{
  "num_hidden_layers": 18,
  "hidden_size": 256,
  "num_attention_heads": 2,
  "num_key_value_heads": 1,
  "head_dim": 128,
  "intermediate_size": 512,
  "vocab_size": 3349,
  "hidden_act": "swiglu",
  "norm": "rmsnorm",
  "norm_place": "pre",
  "norm_eps": 1e-06,
  "positions": "rope",
  "rope_theta": 10000.0,
  "rope_fraction": 1.0,
  "qk_norm": true,
  "attn_scale": 0.126,
  "bias": "none",
  "tie_word_embeddings": false,
  "parallel_block": false,
  "init": "uniform",
  "init_std_qkv": 0.0242,
  "init_std_o": 0.0,
  "init_std_up": 0.0242,
  "init_std_down": 0.0,
  "optimizer": "muon_variant",
  "learning_rate": 0.0121,
  "lr_mult_o": 0.894,
  "beta1": 0.9,
  "lr_head": 0.00663,
  "warmup_steps": 30,
  "schedule": "wsd",
  "decay_fraction": 1.0,
  "decay_shape": "linear",
  "final_lr_fraction": 0.05,
  "batch_tokens": [65536, 131072, 262144],
  "max_seq_len": 1024,
  "doc_mask": false,
  "train_tokens": 615700000,
  "max_steps": 4010,
  "dataset": "wikipedia_en"
}
MLP neurons of a small language model. Each row is named by its layer, matrix (gate and up: input weights) and neuron, and shows model dimensions 32-127. Each number is 128 + 24 x the weight over its row's rms, rounded and kept within 0 to 255. A neuron's up and down rows have the sign that makes its largest values positive.
After each neuron's rows, "fires in" lists the words (lower case) most often at its 100 highest values on Wikipedia text that the model never trained on.

L13.gate289 [108 205 134 147 149 123 115 126 152 138 165 113 139 116 104 102 149 125 126 154 116 141 163 179 185 113 194 122  91 116 125 134 133 115 144 136 144 100 157 135 123 128 141 128  87 102 100 148 129  86 139 149 151 111 122 175 115 140 146 166 149 146 108 117 177 167  80  67 146 108 111 118 165 146 167  94 140 188 108 152 156 152  97 128 165 110 105  54 152 164 134 151 131 147 118 167]
L13.up289 [152 149 129 139 102 103 120 131 109 139 149  93 146 132  96 127 164 106 196 117 140 132 101 166 131 120 146 134 138 184 108 135 180 104 137 132 105 154 138 164 144  97 113 151 131 121 148 157 125 123  90 141 124 146 110 153 111 168 133 126 139 111 146 141 190 126 163 136 106 114 136 142 149 155 151  96 128 155  84 133 180 143 112  81 124 113 131  61 127 185 123 102 129 120  63 117]
fires in: "it", "and", "that", "which", "he", "also"

L7.gate23 [106 112  92 148 153 132 136 125 146 122 155 138 123 134 137 172 126 162 125 123 132 135 173 134 152 161 144 131 136 117 115 108 139 120 113 108  72 136 134 121 108 133  89 121 134 118 124 149 151 125 109 182 137 128 172 143 138 125 106 171 168 173 127 155 153 129 126 122 119 106 126 141 155 131 124 173  87  38 146 115 169 175 120 130 134 113 125 134 129 128  86 137 146  98 106 146]
L7.up23 [155 107  89 119 114  99 147 129 155 123 119 123 147 120 134 148 141 139  92 173 124 122 136 147 152 159 137  80 152 149 114 103 126 135 134 148  87 152 131 134 128 116 158 109 161 121 110 167 154 167 146 177 132 110 136 140 149 149 144 113 145 145 140 165 150 168 128 113  91 113 124 129 163 115 104 193  59 113 145 137 128 116 148 156 148 176 110 136 139 103 149 108 133 119 143 126]
fires in: "after", "although", "to", "while", "with", "since"

L10.gate300 [ 99 118 176  93 103  96 147 108 106  86  96 107 109 127 110 113 130 124 135 156 108 102 120 152 138 114 174 116 100 122  93 147 171 168 133 105 150 108 134 124 124 155 109 103 118 141 186 111 135 127 165 108 188 139 121 157 118  99 106 152 179 135 141 130 160 163 113 121 132 129 145  99 141 135 144 122  85  97 100 174 143 102 102 102 119 127 138 143 108 146  91 144 103 172  98 100]
L10.up300 [152 145 136  98  98 115  97  78 116  75 149 129 122  96  95 110 155 132 142 143 168 161 173 130 109 108 111 139  89 146 143 123 139  98 143 122  69 118 128 130 104 145 141 105 137 107 135  81 182 124  92 158 106 102 181 100 133 104  81 141 148 145 151 130 114 144 134  84 128 102 151 143 131 138 147 159 156 138 111  93 152 141 106 134 145 120 133 104 120 169 136  90 145 124 133 127]
fires in: "is", "was"

L9.gate240 [148  79 135 133 142 100  79 116 111  81 153 127 135 133 150 143 100 127 104 178 139 123 151 160  66 116 195 115 122 163 127 123 160 137 152 118 124 144  58 115 141 125 107 155 108 122 172 102 140  88 108 120 139 118 173 132 116 120 140 115  90 103 104 109 131 131  89 131 176 123  98 131 135 165 117 133 108 103  92 178 113 111 166 124 134 112 105 121 133 149 124 109 138 143 119 114]
L9.up240 [177 165 166 146 164  93 129  90 112 132 114 117 137 156 140 123 119  91 129 139 155 144 124 114  84 130 147 116 122 134 187 160 140 160 103 122 154 130 170 118 158 122 145 160 116 155 121 108 122 155 147 121 157 152 159 105 131 126 148 117 137 179 132 115 110 154 115 139 135 155 123 120 155 156 125 160 118 103 105 177 150 103 114 143 160 147 148  87 127 102 163 151 105 152 123 135]
fires in: "of", "votes", "funds"

L2.gate288 [136 124 133 109 134 105 127 131 151 132 124 103 125 165 144 125  71 151 187 144 135 121 121  92 146 124 105 124 137 133 170 160 137 156 139 132 147 118 135 160  99 117 124 124 149 101 102 134 170  98 171 155 165 143  87 131 114 113 139 135  65  86 120 146 119 149 118 129 150 177 138 128 125 127 119 139 188 106 127 142 117 103  98 103 147 146 137 133  86 132 121 119  74 127 132 121]
L2.up288 [124 134  84 125 145 150 129 135 143 106 158  87 122 100 155 135 124 138 134 139 159 133 117 140  87 140 142  85 143 164 141 137  96 114 108  69 147  95  83 147 151 167 128 144 130 111 122  96 137 116 113 126 108 134 139 181 137 146 141 135 114  55 166 144 101  91 131 146  99 104  73 112 135 136 103 143 132 152 131 156 133  97 165 167 107  98 107 135 152 129 135 189 148 112 183 102]
fires in: "as", "includes", "included"

L9.gate59 [136 156 117 117 157 102 171 161 130 113  88 110 155 147 152 155 139  97 180 159 116 137 158 136 161 151 164 166 140 136 143 171 142 167 159 122 148 161 108 133 138 116 148 154 119 124  94 126 151 101 122 108 134 106 160 125 105 159 103 119 120 157 141 145 173 107  93 143 122 139 125 141 153  78 123 102 136 137 142 126 134 145 137 154 145 103 111 102 104 128 135 157 121 109 126 107]
L9.up59 [132 166 104 123 124 140 148 150 175 152 109 147 157 105 104 156 130 147 128 115 121  90  93 119  91 192 121 109  98 134 118 184 132 154 144 155 203  61 125 142  89 113 157  93 165 116  92 109 113 130 119 117 112 119 117 158 106 138 113 119 133 121 119 143 147 132  85 114 130 125 199 155  74 142 110 153  99  96 127 129 156  94 115 100 116 124 143 134 163 201 108 137 102  86 104 143]
fires in: "of", "on", "for", "to"

L5.gate482 [129 151 118 124 141 103 152 124 124 118 124 168 113 212 158 161 162 140 133  93 129 105 142 136 140 144 111 106 159 118 124 125 150 119 112 135 122 110 100  68 111  63 106 129 126  97 124 122  97 117 114 133 122 135 153 145 120 161 121 130 112 129  70 149 159 157 121 152 133  81 117 106  97 126 145 114 135 126 157  81 148 112 135 126 124  86 143 195 105 147 109 140 139  90 139  89]
L5.up482 [107 103 111 128 130 123 131  98 134 140 106  97 169  61 131 133 139 140 115 113 129 134 126 140 137 127 140 148 133 130 128  99 137 134 116 148  73 201 124 132 127 119 109 134 136 150 119 124 129 130 140 164 109 126 128  93  89 147 134 116 121 160 152 162 142 138 154 140 152 153 105  85 160 102 103  99 146 104 189  93 149 106  89 129 132 143  80 142  98 135 156 143 109 142 164 149]
fires in: "however", "although", "while", "despite", "though", "but"

L12.gate51 [143 146  98 148  91 136  99 164 136 162 113 134 138 161 133 150 134 124 116 138 117 119 130 135  90 109 127 147 139 155  91 100 128 112 173 117 178 134 107 121 121 172 124 131 112 152 149 172 111 116 140 105 123 129  97 161 117 160 113 124 114 128 155 129 117 157 123 134 134  92 152 145 150 131 121 145 106 100 147  77 138  98 104 116 160 131 137 134 171 147 105 132 113 101 117 107]
L12.up51 [139 148  96  72 144 127 113 174 136  85 134 125 112 114 137 115 130 139 144 133  92 130 113 146 120 107 121 168  87 154  90 136 116 117 143 183 124 102 114 122 152 163 121 150 110  89 142 124 181 135 123 138 121 133 138 173 126  90 122 127 140 147 151 141  80 127 108 114 139 137 146 183  80 118 116 108 118 120 134 146 125 143 135  75 173 172 134 138  40 151  89  98 112 108  88 150]
fires in: "the", "was", "it", "is", "received"

L15.gate305 [129 145 145 135 182 128 142 146 137 149 135 110 178  90 104 137 140 121 155 163 143 124 121 161 118 161 113 135  95 132 148 143 146 124 137  95 112 168 147 160 106 126  95 143 165 141 109  95 150 100 110 133 138  92 142  93 149 179 135 114 151 141 180 170 150 134 127 153 125 155 140 165 111 146 136 111 179 166 136 138 104 118 112 115 136 102 120 140 134 110 144 168 139 141  98  97]
L15.up305 [121 152 153 130 113 105  95 148  87 107  88 151 122 139 121 152 157 138 111 129 123 120 141  92 106 148 154 142  98  74 124 109 107 144 136 117 149 128 132 136 105 132  56  95 147 130 100 157 129  68 141 116 132  93 132 151 126 102 158 103 134 131 145 168 143 122  86 127 129 189 154 123 176 160 143 162 111  64  83 141 111 123 135 160 114 122 132  87 118 139 117 116 161 106 101 113]
fires in: "at", "to", "of", "from", "firm", "with"

L12.gate335 [135 121  96  89 130 119 118 129 123  87 122 121 109 124 140 125 119 133  83 123 106  93  76 133 146 111 111 119 115 138 119  91 159  80  99 110 107 114 105 107 102 119 155 124 151 114 127 159 128 101 126 118 139 145 106  86 137 157 146 183  89 119 120 131 159 144 144 130 145 172 125  96 132 129 134 113 113 166 142 120 168 134 146 159 122 116 148  92 150 147 125 105 101 120  91  88]
L12.up335 [ 85 123 136 137 120 109 116 130 153 149 148  93  88 103 112 130 148 161 135 111 124  79 110  96 141 102 139  83 131 142  64 161 109 161 124  71 131 155 111 144 148 108 178 128 125 117 132 145 119 140 104 134 154 124 143 150 127 125 111 163  82 138  86 110 135 158  96 145 122 159 117 106 115 120 115 125 119 126 105 131 138 117 102 163 135 109 149 148 143 157 111 167 112 126 140 122]
fires in: "has", "had", "have", "having"

L10.gate386 [129 160 181 105 114 134 134 113 110 130 109 137 123 151  95 130 141 156 132 133 139  78 151 132 164 146 105 135 111 107 147 133 135 152 125 164 112 120 116 118 108 186 123 121  95 153 148 112 131 146 111 120 105 119 119  96 157 161 111 133  99 106 156 150 125  85 163 154 220 123  88 123 101 148 117  80 160 132 116 127 141 164 135 111  95 101 143 141 126 165 122 118 149 119 108  86]
L10.up386 [125 116 103 152 104  70 153 140  81 159 152 146 113 174 146 109 153 131 126  95 135 104 125 118 130 106 119 127 130 142 154 123 122 115 121 164  93 125 148 103 121 155 108 100  96 100 132 119 132 129 124 108 129 145  95 129 165 152  98 147 133 133 137 137 149 115 129 145 170 103 112 149 110 175 124 106 185 188 153 162 176 116 120 115 119 110 119 149 130 129 101  93 147 108 136 129]
fires in: "to", "france", "italy"

L7.gate314 [133 116 118 164 120 127 129 194 136 100  95 124 126 147 121 144 127 118 122 123 111  90 133  74  99 119 118 162 137 153 125 124 158 102 157 138 119 130 123 139 136 146 156 156 131 125 137 122 140  90 117 111 111 135 203 123 109 154 114  95 123 112 149 121 149 132 131 127 125 125 145  84 142 142 153 138 118 118 160 107 158 156 145 140 117 137 158 132 100 147 117 151 182 120  84 134]
L7.up314 [159 172 120 129 155 109 170 127 117 112 144 116 136 118 110 105 164 129 141 119 118 120 129 157 101 115 132 137 137 153 152 109 162 139 130 125  85 139 121 147 185 137 108 156 143  95 120 115 125 145 178  91  90 132 174 151  80 110 113 123 157 124 153 134 174 123 141 106 117  96  89  70 133 132 116  78 138 136 140 144  94 134 144 108 104 151 165 105  97  91 150 137 127 145  91 136]
fires in: "the", "it", "he"

L10.gate451 [153 110 140 155 118 136 120  86 123 132 149 147 131 133 167 106 124 153 118 111 117 117 107  51  88 155 148 137 133 110 166 103  96  88  92 112 123 122  93  97  98 115 129 124 143 114 133  96 141 121 146 148 124 129 144 138 108 154 117 193  96 119 117 167 194 122 148 128 106 172 148 140 135 160 102 147 107 126 141 151 119 144 170 146 108 105 101 129 110 132 115 132 155 137 149 151]
L10.up451 [124 116 138 137 144 127 154 116 117  90 135 166 144 104 136 166 155 109 106 173 169 129 124 121 109 133 121  77 107 131 140 133 145 125 142 128  87 109  85 160 133  77 148 140 138  98 145 143  84 140 160 171  98 123 156 162 133 132 157 145 136 121 137 121 117  89 104 136 139 176 113 117 116 120 109 172  99 133 119 136 138 163 124  99 121 130 135 142 172 115 109 109 170 142 136 147]
fires in: "by", "since", "to", "also", "of", "can"

L5.gate98 [165 118  74 122 143  81  85 124 112 127 119  64 117 137 125 120 112 139 166 143 124 121 129 116  98 110 167 119 137 103 152 139 116 112 114 106 123 139 124 150 117  92 120 135  93 145 145 143 126 152 151 109 131 173 124 117 126 126 137 130  84 141 149 117 117 126 136 127 166 111 104 163 113  99 113 110 105 141 135 147  88 127 136  94 155  99 149 123 121 152 131 102 101 122 113 145]
L5.up98 [148 121 134 147 181 140 121  97 115 145 142  96 121 144 127 114 111 104 141 123 141 159 117 139 106 126  73 101 158 162 113 166 105 109 111 156 138 157 137 112 120 146 124 185 153 109 137 153 138 139  84 115  84  92 154 124 139 108 139 112 147 121  97 166 112 127 127 142 122 107 137 147 111 135 139 139 134 146 166 131 132 157 101 110  84  99 165 119 179  87 152 137 103 123 136 125]
fires in: "of", "faculty", "staff", "medical", "police"

L2.gate159 [144  81 130  78 122 139 173 127 156  89 121 131 134 144 123 148 118 152 112 150 119 105 141 152 132 187 138  68 151 177 179 118 142 145 142 143 143 132 112 162 118 156 178 168 133 140 131 136 125 123 128 103 149 139 128 149 127 134  80 125 138 107  90 116 141 123 123 175 132 127 122 150  89 124 154 137 186 132 111 126 109 122 144 142 155  91 132 115  76 109  84 123 132  91 167 125]
L2.up159 [131 151 143  89  96  98 142 182 120 177 155 143 140 164 118 166 144 114 124 119 133 134 107 145  92 179 116 138  98 124  97 151 106 161 193 110 107  97 163 120  86 147 123 172 125 145 143 125 101 142 135 159 113 148  97 138 114 106 126 119 176 138 151 139 147 105 128 115 133 113  62  84 102 147 125 134 147 106 120  94 118 131 142 139 122 126 129 139 129 113  85 103 154 117 144 114]
fires in: "more", "most", "age", "largest", "almost", "remaining"

L2.gate365 [122 164 133 128 107 160 120 108 147 105 112 131 131 141 127 129 151 129  91 154 128 129 123  98 101 104 109 129 105 101 110 110 151 166 118 149 152 151 144 149  96  76 142 116 162 129  93 138 123 102 137 195 152 136 108 172 173 125 103 150 119 139 184 106 147 119  82 141 128 141  95 135 114 137 109 160 105 104 149 123  97 115 122 105 124 168 155 118 146  91 159 175 141 112 111  92]
L2.up365 [142 143 122 118 103 150 115 140 119 149 156 112 105 104 174 137  79 135 110 125 128 143  98 170 174 112 124 119 114 128 172 102 132 101 170  83 120 151 123 143 159  81 116 115 107  96 138 132 102 180 123 125 149 123 126 174 111 136 149 154 105 101 134  73  74 118 133 137  95 121 144  59 128 110  85 121 170 140 166 110 138 122 143 127 100 105 128 122 136 139 120 141 137 115 119 123]
fires in: "as", "framework"

L5.gate390 [154 118  95 100 114 126 103  99 116 114 127 118 110  90 166 131 109 127 126 175 134 147 144  96 108 137 123 118 117  75 105 135 129 119 140 119  88 111 106 121 110 108 126  86 107 124  83 154 123 169 133 158 145 114 128 131 119 137 134 168 137 141 169 141 159 111 121 117 149 108 140 142 123 135 120 147  85  96 149 136 185 134 124 165 119 118 127 162  93 122 145 121 131 137 124 150]
L5.up390 [ 62 133 107 130 113 124 144 132 129 144 101 143 113 154 103  95 114 131 140 114 107 156 137 140 101  99 112 141 133 116 132 121 145 120 171 118  99 146 148  92 125 106 157  93 156 110  78 149 104 190  96 156 137 124 190 123  85 155 138 183 151 125 105 137 113 148 157 166 129 118 107 136 129 134 116 152 141 117  88 128  89 143 129 131  98 179  72 170 163 131  96 105 132 148 147 158]
fires in: "when", "as", "although", "if", "once", "while"

L10.gate117 [161 148 148 113 111 105 119  94 104 133  98 106 165 118 120 165 108 117 149 140  29 112 124 108 149 124 139 151 115 146 137 119 159  84 148 140 156 126 117  80 125 102 173 117 112 136 123 133 154 132 113 138 122 157 115 106 147 153 116 143 114 161 150 146 181 143  69  93 114 149  72 133 146 120  96 109 120 103  89 151 117  98 126 164 146  88 105 124 103 162 113 150  78 112 136 142]
L10.up117 [147 157 146 137 143  93 137  82 149 174 154 149 107 125 121 140  89 129 108 111 162 137  72  63  76 147 168  93 144 133 156 153 144 125 150 153 119 137 154  74 146 141  91  97 102 141 140 148 120 157 133 149 169 130  81 148 120 144 112 132 134 141 130 141 117 141 114 154 116 126 101 103 100 135  85 115 119 155  99 159 146 104 131 111 104 117 108 123 157 130 125 125 121 142 135 132]
fires in: "it", "of", "there", "that", "everything", "something"

L9.gate320 [168 139 133 129 116 129  95 141  85 143 153 109 100  74 139 124 110 135 111 145 111 131 144 135 135 122 171 111 100 162 119 131 178 129 149 148 100 160 144  92  92 146 127 130 100  74 166 114 140 100 121 127 129 146 133 157 109 142 172 119  86 152 139 186 101  86 115 110 166 177 129 122 134  94  82 169 122 148 140 114 130 126 162 112 120 152 112 127 172 102 118 128 133 126 166 103]
L9.up320 [123 166 185 154 160 127 122 101  86 140 139  99 168 145  88 136 104 121 140 121 137 154 143 156 124 120 170  57 127 149 140 152 125 139 146 103 139 107 121 121 120 124 112 116 146 126 117 150 169 141 167 104 130 134 145 157 125 170 176 173 149 120 152 143 109 137 137 139 170 139 126 107  83 124 122 167 152 143 137 126 150 189 136 128 184 105 128 178 137  95 142 117 137 173 129 140]
fires in: "of", "among", "both", "andré"

L15.gate294 [101 146 162  92  79 139 106 127  87  81 158 166 106  80 118 131  96 109 162 130 108 118 133 172 137 150 124 153 102 131  95 122 154 123  99 120 144 141 159 124 139 137 137  74 178  77  73 108 113 143 128 123 109 181 133 106  93 153 122 146  95 153 100 114 154 115  91 123 163 106 138 106 137 168 154 179  96 145  94 100 134 122  84 146 111  85 116 127 141 144  98 162  85 190 108  93]
L15.up294 [144  93 116 129 115 102 164 110 165 122 125 177 124 123 138 149 140 119 145 135  98 104 161 149 180  85  84 129 144 139 123 142 132  99 132 117 111 175 174  98  92 109 110 105  78 139 110 174 127 133 110 114 123 136 136 136 128 103 130 111  90 157 136 106 140  87 116 122 131 109 119 150 123 122 144 126  99  98 153 128 100 110  79  94 148 110 118 110 111 131 108 160 107 147 122  91]
fires in: "is", "had", "was", "has", "are"

L10.gate15 [124 114 117 116 154 120 154  99  98 145 137 135 119 111 139 132 122 114 140 141 144 118 130 107 132 116 112 141 100  96 162 123 167 121  93 132 152 134 175 132 102 101 133 107 133  96 142 149 125 152 150 172 140 147 115 107 112  97 151  93 103 149  66 191 149 124 118 129 119 140  72 110 152 115  87 136 113 110  91 135 124 111 137 125 127 123 131 119  95 115 116 131 126 114 128 181]
L10.up15 [115  98 118 165 152  97 140 122 116 145 127 158 103 160 140 120 124 126  93  92 130 118 127 116 158 115 101  91 120 167 121  93 117 149  94 118 166 101 150 132 118 149 150 117 104 161 120  93 137 151 159 117 126 125 125 121 115 113 153 182 148 156 122 147 110  86 110  91 145 140 151 107 125 131 113 130  91  94 133 120 106  94 124  82 133 161 111 175 126 105  71 137 103 130 103 121]
fires in: "was", "were", "is", "are", "grew", "m"

L10.gate46 [143 140 144 152 135 101 120 132 131 114 121 128 114 153 145 154 151 116 117  88 126 120 147 114 117 161 128 119 123 111 173 116  98 100 100 136  87 113 114 134 131  80 106 124 157 112 173 154 127 132  92 161 154 125  99 132 148 155 121 135 113 117 150 181 113 106 121 162 112 144 124 116 159 132 138  95 132 172 127 139 135 172 138 112 120  90 163 115 136 157  91 130 146 171 117 121]
L10.up46 [120 143 155 124 117 105 132  81 128  95 136 141  97 121 165 118 150 119 170 116 128 150 111 118  95 148 114 156 119 142 120 113 147 117 114 148  72 113  97 145 147 101 167 134 124 129 126 136 116 122 163 126 119 162  92 169 126 154  88  78 102 127 121 142 158 148 130 158 122 163 133 128 167 168 110 117 121 172 141 165 175 139 154 155 145 146 113 113 126 144 117 132 159 157 124 145]
fires in: "to", "also", "t", "not"

L7.gate409 [117 141 157 165 128  75 122 169 151 101 192 177 151 159 120 156 173 139 125 114  85  75 116 137 108 110 124 151 141 110 147 103 144 167 148 138 122 182 124 112 141 125 106 139 120 118  93 138 136 147  91 156 146 138 173 175 101  71 142 167 141 141 143 130 115 128 115 119 114 114 142 101  76 120 162 114 153 159 127 118 100 123 100 140 116 127  98  68 147 112 103  89 110 148  81  98]
L7.up409 [123 141  93 120 122 105 109 153 126 108 143 126 149 132 152  80  85 166 132 129 137  84 144 154 140 144 123 162 137 160 106 133 157 144 120 120  94 154 140 104 112 141 133 117 153  91 153 142 136 128 104 101 128 139 150 139 124 163 128 110 132 155 152 145 163  86 129 127 105  78  98 106 114 105 113 108 115 127 147 151  80 175 113 153  90  79 145 136 125 150  62 105 116 138 183 133]
fires in: "s", "were", "has", "a", "was", "lived"

L6.gate470 [176 152 139 137 140 139 123 116 116 127 137 167 158 147 127 145 114 153 127 140 107  81 130 125 103 136 136 144  89 132 147 113 158 148 133 115 109 120 113 102 147 121 145 139 146 119 133  88 166 121  94 140  93 137  82 126 135 132 152 173 134 118  76 132 135 139 148 161 135 127 155 120 117 113  98 115 101 100 134 106  96 110 107 111 152 124 130 107 114 151 121 148 143 139 113  94]
L6.up470 [129 164 137 113 147 116 129 172 137 148 125 157 124 142 116 143 142 153 125 160 107 127 141 113 123 109 139 138 108 149 104 103 130 126 115 121  90 114 144 105 117 115 148 151 107 150 145 116 153 150  84 149 121 119 111 133 148 138 101 113 175 143 130 167  97  81 107 156 151 154 170 131 124 165 137 100 111  81 136 111 118 137 128 119 124 109 155 145 114 186 130  98 106 128 120 107]
fires in: "were", "was", "like", "and", "called", "is"

L12.gate271 [156 155 145 129 143 106 112 104 138 105 143  76 138 131 101 106 113 134 127 131 138 113 129 115 132 137 158 158 114 112  84 166 144 149 118 116 117 138  83 136 123 162 154 106 153 146  87 158 146 115 126 133 142 138 122 131 116 131 130 184 137 153 173 122 109 153 109 108 143 105 108 103 114 150 109 129 110  89 100 115 127 154 130 139 114 111 144 139 131 164 144 149 144 145  72 137]
L12.up271 [160 123 128 151 129 131 117 100 142 125 119 121 154 134 108 137 148 117 123 136 128 100 114 115 169 114 133 103 107 104 111 172  84 192 150  87  84 125 105 183 121 135 129 125 134 140  72 105 166 165 138  90 126 125 108 119 133 119 140 181 117 147  99 130 111 147  78 120  98 101 113  70 119 117  47 128 141 111 117 104 176 136 118 165 129 135 160  92 138 171 129 140 100 120 121 140]
fires in: "has", "have", "is", "had"

L7.gate422 [ 96 142 112 116 133 143 170 138 154  82 113 144 102 114 182 130 120  91 128 132 184 124 151 110 112 122 144 104 166  96 143 113 119 133 102 135 119 107 110 149 133  99 120 144 114 162 117 164 147 130 158  69 116 155  90 148  97 108 140  83 106 133 116 135 183 125 102 145 107  94  95 114 161 164 169 111 153  90 129 154 141 120 123 116 147 149  95 160  71  91 109 129 104 121 115 103]
L7.up422 [178 137 132  87 145 128 159 134 138 119  89 158 166 106 143 132 120 141 119 121 182  93 107 135 149 164 162  89 108  80 102 134  89 120 113 122  92 207 151  87 147 146 112 179 138  83 114  81 131 104 112 112 131 111 110 101 119 118 126 110 167  96 152 137 111 107 110 117 122  97 120 153 133 142 140 123 120 121 137 119 130 126 119 115 112 140 112  78 108 137 112 163 104 105 133 108]
fires in: "first", "most", "largest", "only", "last", "highest"

L12.gate311 [133 129 123 135 147 122 117  95 144 171 138 154 120 116 149 147 132 159 171 126 152 101 182 160 160 128 137 116 112 132 178 108 164 162 157 104 135 121 132 149 118 123 107 118 109 134  79 156  82  98 130 146 139 140 111 169 104 131 118 109  91 113 146 126 148 119  82  88 104 112  97 115 133 187 136  99 114 139 129 131 119 137 126  99 136 123 121  91 132 178 119 109 129 145 120 139]
L12.up311 [139 168 183 177 151 123 159 120 145 125 125 109  99 136  99 131 146 114 152 185 131 141 116 125 162 158 127 150 118 106 133  97 131 102 138 149  97 116 140 159 157 132  50 106 146 151  97 182 124  97 121 129 163 148 122 144 136 126 147 112 113 154  98 120 162 126  99 139 120 144 121 141 175 169 146  97 127 191 127 148 146 122 123  78 181 121 152  79 143 105 119 145 100 132 133 160]
fires in: "which", "that", "it"

L2.gate211 [ 59 145 117  93  97 175 127 119 122 140 123 115 126 133 152 138 127 125 158 118 111 119 147 147 146 145 156 145 167 107 133  46 106 173  98  89 142 114 121 118 125 127 110  94 112 151 113 149 108 109 126 129 162 157 171 144 139 109 142 125 133 143 109 137 138 120  89  99 117 107 148 139 124 123 129 151  85 147 112 160 136 136 153  97 127 158 108 121 116 124 113 116 154 143 125 149]
L2.up211 [134 136 116 126 158 109  90 112 100 132 147 151 115 104 134 137 131 173 110 122 102 124 127  75 134 114 186 182 106 137 160 151  92 153  91 129 141 136 144 156 108 148 109 133 129 146 121 100 120 131 153 106 145 117 128 124 112 113 133 128 127 106 139 151 145 143 129 124 123 134 156  91  95 129 103 143 101 145 111 139 143  92 148 138 116 137 132 127 150 146 158  96 106 120 151 154]
fires in: "born", "foreign", "weeks"

L6.gate15 [119 165 176 111 146  90  70  68 185 129 111 129 157 136 118 134 122 121 107 103 140 152 107  99 166 116 122 105 126 124 162 100  84 131 145 131  91 138 129 135 133 137 136 110 156 129 114 113 102 119 130 145 148 206 127 150 126 120 130 124 138 110 153 151 162  82 122 128 147 100 117 165 117 154  90 112 138 145 152 136  97 145 134 107 120 139 119 150  89 118 102 103 114 110 124 142]
L6.up15 [111  85 153 146 150 106 136 133  94 170 157 131 115 148 109 151 103 104 144 129 130 177 130 197 150 127  94 123 139 163 153 147 117 123 135 103 103 131  74 117 112 166 130 102 133 198 144 122 122 131 121 132  89 131 117 131 146 167 112 109 128 129 123 110 130  69 111 115 136 147  97  87 142  79 139 126 127 129 144 170  95  97 130 112 143 144 133 147 173 143 167 125 167  70 108 183]
fires in: "more", "a", "another", "some", "one", "very"

L2.gate430 [135 148 145 120 120 139 116 118  96 129 115 138 123  85 105 142  99 148 102 124 112 120 118  92 143  65 171 161 122  97  85 118 103 134 108 109 116 117 168 108  93 111 106 116 107 166 115 123 133 137 114 149 154 142 165 129 134 144 118 140  91 117 125 137  96 148 115 100  71 101  97 127 139 144 137 103 101 151 108 145 103 143 126 130 118 187  96  99 113 114 154 159 132 116 130 147]
L2.up430 [105 117 133 137 172 126 173 113 118 115  59 136 108  74 116 110 121 128 142 126 109 138 123 120 133 130 113 123 131 124 105 138 126 167 151  98 127 160 129  90 155 114 135 146  88 122 127 138 150 127 102  79 140 115 140 121  87 105  99  94 141 113 163 166 163 148 160 127 124 135 172  80 114 200  95 110 157 133 127 150 156 106 128 145 127 105  93 154 157 104 137 105 101  79 166 125]
fires in: "born", "town", "airport", "school"

L14.gate357 [137 119 102 126 128 104 103  99 120 149 153 124 137 124 163 118 122 112 112 105 128  95 115 132 143 131 142 120  79 137 129 135 127 118 143  81 157 112 135 102 132 161 121 165 176 142 116 132 144  96 106 134 132 118 131 178 152 152 135 144 109  68 139 143 120 112  71 149 104  94 143 107 122 128 156 168 114 132 110 145 123 155 111 126  93 125 141 117 132 129  96  88 166 191 160 135]
L14.up357 [ 95 126 126 115 144  84  97  68 147 123 127 115 122 120 142  87 154 146 148 145 133  73 159  88 174 132 166 167 167 153 132 143 133 154  94  95 126  91  99 131  91 167 138 145 137 133 150 138 100 145 123  94 116 174 133 115 123 112 140 185  70 178 137 129 128 129 121 169 155 114  84 121 161 104 116 102  93 122 119 120 126 156 125  96 108 119 160 113 146 109 120 132 116 130 103 155]
fires in: "to", "would", "can", "also", "may"

L5.gate2 [106 130 108 129 157 121 126  79 146 119 123 150 142  94 146 157 139 131 134 155 179 163 156 120  99 152 132 144 144 128 106 133 130 145 129 155 143 142 116 165  94 132  83 140 130 159 121 177 133 146 108 126 132  71 110  83  97 160 140 115 132 129  91  92 111 127 188 168 117 127 110 147 123 155 154 149 139 141  83 121 101 134 137 128 146 134 145  94 106 123  71 115 117 154 180 114]
L5.up2 [134 100 112 139 116 121 125 132 116 144 107  88  97 121 128  99 130 172  94  82 170 147 114 157 151 134 138  61 103  90  75 113 133 131 162  92  88 165 143 120 128 107 151 146 126 131 110 125 143 154 110 127 147 153  83 172 166 148 124 172 103 137 134 106 108 138 146 159 141 128 144 169 118 112 103 179 126 129 134 118 142 141  90 141 166 146 135 158 130 130 125 120 122 117 168 129]
fires in: "national", "pacific", "world", "free", "junior"